{
  "n_kv_head": 1,
  "rope_fraction": 0.75,
  "qk_norm": true,
  "init_std_qkv": 0.0492,
  "batch_tokens": [8192, 16384, 32768],
  "seq_len": 256,
  "doc_mask": true,
  "train_tokens": 153600000
}
MLP neurons of a small language model. Each row is named by its layer, matrix (gate and up: input weights) and neuron, and shows model dimensions 0-159. Each number is 128 + 24 x the weight over its row's rms, rounded and kept within 0 to 255. Numbers have three digits each. A neuron's up and down rows have the sign that makes its largest values positive.
After each neuron's rows, "fires on" lists the tokens most often at its 100 highest values on Wikipedia text that the model never trained on.

L3.gate366:149121144131223104109165177127123145166096128161144147134110139082138101115119142115153126096152119108124116127134077106131125141133127113117123163129122050149111135146143091105111116129127120140115101129152138126124171164151160121094169121124128137093170129123132160182129131117115121126132118177122125128095163140078137136131125087114108155147197117130095131124071140095091129144135146111141154137124097121096153123108138115130136154129163102160138140137172126131137142124132150
L3.up366:123115137149117116134092109111130126088088088171100142118118130115115149122123119195113133139142134153133138138077146141133108137140113158112148157129138092100119100163132155126136103104144155126109106117117127132147166114070112120103145131146125098087166156108118114150112137164104133141098161175099141082155173110122158163108140107154113141161180080139093126103120122100153107123143106144129162153115138139142146092158144104114133128147157154114127119086060141148140145083107098
fires on: "s", "\n", " (", "ci"

L3.gate331:134169115153140128103178107129146147143153114101160131172103096081140124099121199108095134101105155113126123114157126120102122139108082125140173130155161091127117140093113151147134107118124120129112165138118139118145142128151164126153125106157096155156138125105138126141127135137166129153173101120117133151080153164170125096131138153134167124106134137128149162139136123117066141133094130130152144112082110135127091139118134097140081142159142075122136130152129130115058163137138094
L3.up331:138151163095121104091080107132139112104105168124130134148116103149128170151110140078144116093092131140110138110128174155149134132134083138115156092117141139117132117131127118148131156131141115106138096144123165162169086152133150102146123124137139130156116126165133099135160181173136126116167151108149142136138176121131115141166130126106132123134104156124146142129114148099110116080120103107102119130133084067135179113131158170144128121162124132093081080146114122135158149099102186
fires on: "th", "op", "in", "il", " Length", "id"

L3.gate140:113131120119113145117114094153102158139108141125122136113163165101110177107117132145155120140123147158120093084138130134140174121131192093121102151123116131147171114121096140128137092155112160137152124149119135181128113160147115120130088115107169130124110147129111132086161183124142104119119152140144104149129112143150113107138130151080113125153135168162113120101078143137134138099171126129115147123174158128114158075096114129120078127124131147145158104214103137107119120147109102
L3.up140:137146102063098145125161130158146127133144148155078136119103115130161124129145102118155126081109155125133120123118151185076141137133159127076112133123147127105175106075130130152149101120130141139138128125102089134065130126119109123139119113127119113135097143118129108147116109180182091147158099163120166119132121101164117169089139134123154090124102142115150107131111124153152169126126079132119129133155122146157082129142083105116138144148097143142128118118168156136088102153120096
fires on: "k", "ma", "c", "ke", "f", "pl"

L3.gate42:117121087142118087124097118135099135110146124216151117108135132126141132108097117114115118101124142069121129133128130140121092163147109120127160160123178093101139139124103126120138153154151162107069137085110138109140129136119106135124124136151140121097115108126113170145155163112110082105089118109181160134092105144169154137125135137109115082146130121155089133145116101132121141088139135102079144133155139103090143124112161158128097147154144141107122087090080116135114114151162107
L3.up42:173126075161135116123096131138064161097086118152089142096097127098156104141122139160138091118124130165103151138088149151139099118102103157086113102113125116164103145149107151105105133112107096095123128105153146168129107168151145102136151138133165123123096153139117132134128121168138132109131174099082118120112146134139168176121136164124133157110144111150121104136130097127128114140144159118138132169093141107122131144114160144099129151129137153127096138133084130210108133122104152
fires on: "s", "li", "lit", "act", "long", "0"

L3.gate73:165115128138153141163142133147135094131122128109087120135113164141134140119149119156138145115113145113073125084161143143081101152102105144122150145128116123081113097185121119144117107099168128121163104169105085161129134132151109126091156153164104133154137110101114074119150160124115116140130131107117106119102131127117140148140099142116091190118176133146134112114108140141174135155096163138147153126143120160118103111102148141201159098159116102103168102125126112145143177126128118
L3.up73:147147114154112121146091122127155155122146162110132118108164110147084145154145188158114091116139135113092134110133124160114100133148118121170182120120151111086112107139143118085098112097136183116083117114105135134121146121129091117080141150162144119146134071173173088101118131125156145122123096147124129153150136144111100114116128173143160129174102103109112139109118120101140135111118152136110113159091124154105116118103156121107090131147164105128091118084090141081142135154140109
fires on: " under", "a", "q", "im", "han", " Shar"

L3.gate217:108087169069148146130126131112136125179137124129132080115160099118096129111178103115154153093135152099132117118174108146151127145127147093104139090128112141143098137140140102092095104144160143106119127107130138123123125104120080121129140063158137119140080144135123127114155084128125123170110108127149183147135175101141122092157138129117131133132148158145138135088155103105134116102160164147131156160145144109150154111116123116171109182145133133126098141143112120186100118122152097
L3.up217:138139105092132119134122116124104102136141116076178138118103148117105104130120143116149118150122127159145154127078120140162117111138130130082116164091107128082124139156107123102113144145089115037134102103141097092127115142123167118112148114119096124101130124180129108124120132192122114168108106089127090115126131102098125142131161133132152110123098135157130142116116143104129087146132115158141128178110122111135118086159130144104125114124163094148093136170089110101146158130066121
fires on: " four", " six", " two", " five", " one", "3"

L3.gate109:138128151131144114114142145123097145167148105139136108103176155141108136121099147114157136137113142120086100117210143105122124143146133143125157138150174121139143133181081148098128174169135140116116149133136119125191146134118143122135146116099145152180132135150115148136139147129119109121140156108120136148139139119125130140125134138048124130080168141135161080127155150132110138095150117115122164111103148102103167093160107123098096145139131079124147125194139124145144165106146150
L3.up109:131064125130152147121130121104115140138151120127091128118136123120128153116155124136180166116125152115087103165142108125120101131178111147123151138171137159115171109151154148104137143129116125099138138150169128172196102136117134091171111120109130123163124139127146115146121182118129149115135178097105142128152132083136108123116127169086108157115142124130169157149142151088142138147079107149110138103113150109113127100133114150077140155092151136107102125120150153185158156090133145
fires on: " of", " •", " years", " year", "})", " Died"

L3.gate175:108119157113101121121109148124114124126138119101139128117162120113141131142132110100154106136078101134132153102154114155150131106110120147123137114154137110122113150132118180104089102153115113115144153121124100130104104134108093157152133121132126101126088158132143160138181176083126109160068165130095106111100156068129109127093138156099109084119135106071077075096147098139112143117149147172143120127109114067147130150126123104115113154123128131152167164136147113172111148103140150
L3.up175:139099137112148105060148123117116108157089150157124138107135123100091111150123127118157122145147151132118114124122108114163117113058093107141153119126148134172135134149104092130154138098117144128113107137137092141119093131144166172112127145151133129150128138144088133168126101137106127144103100101112111114125138078127121150074088141079065116123154147099173147109094158148096136120097081128127132138147125122146159117119165156105131106111109096168093163106131131132168101113152098
fires on: "s", "ly", "bo", " such"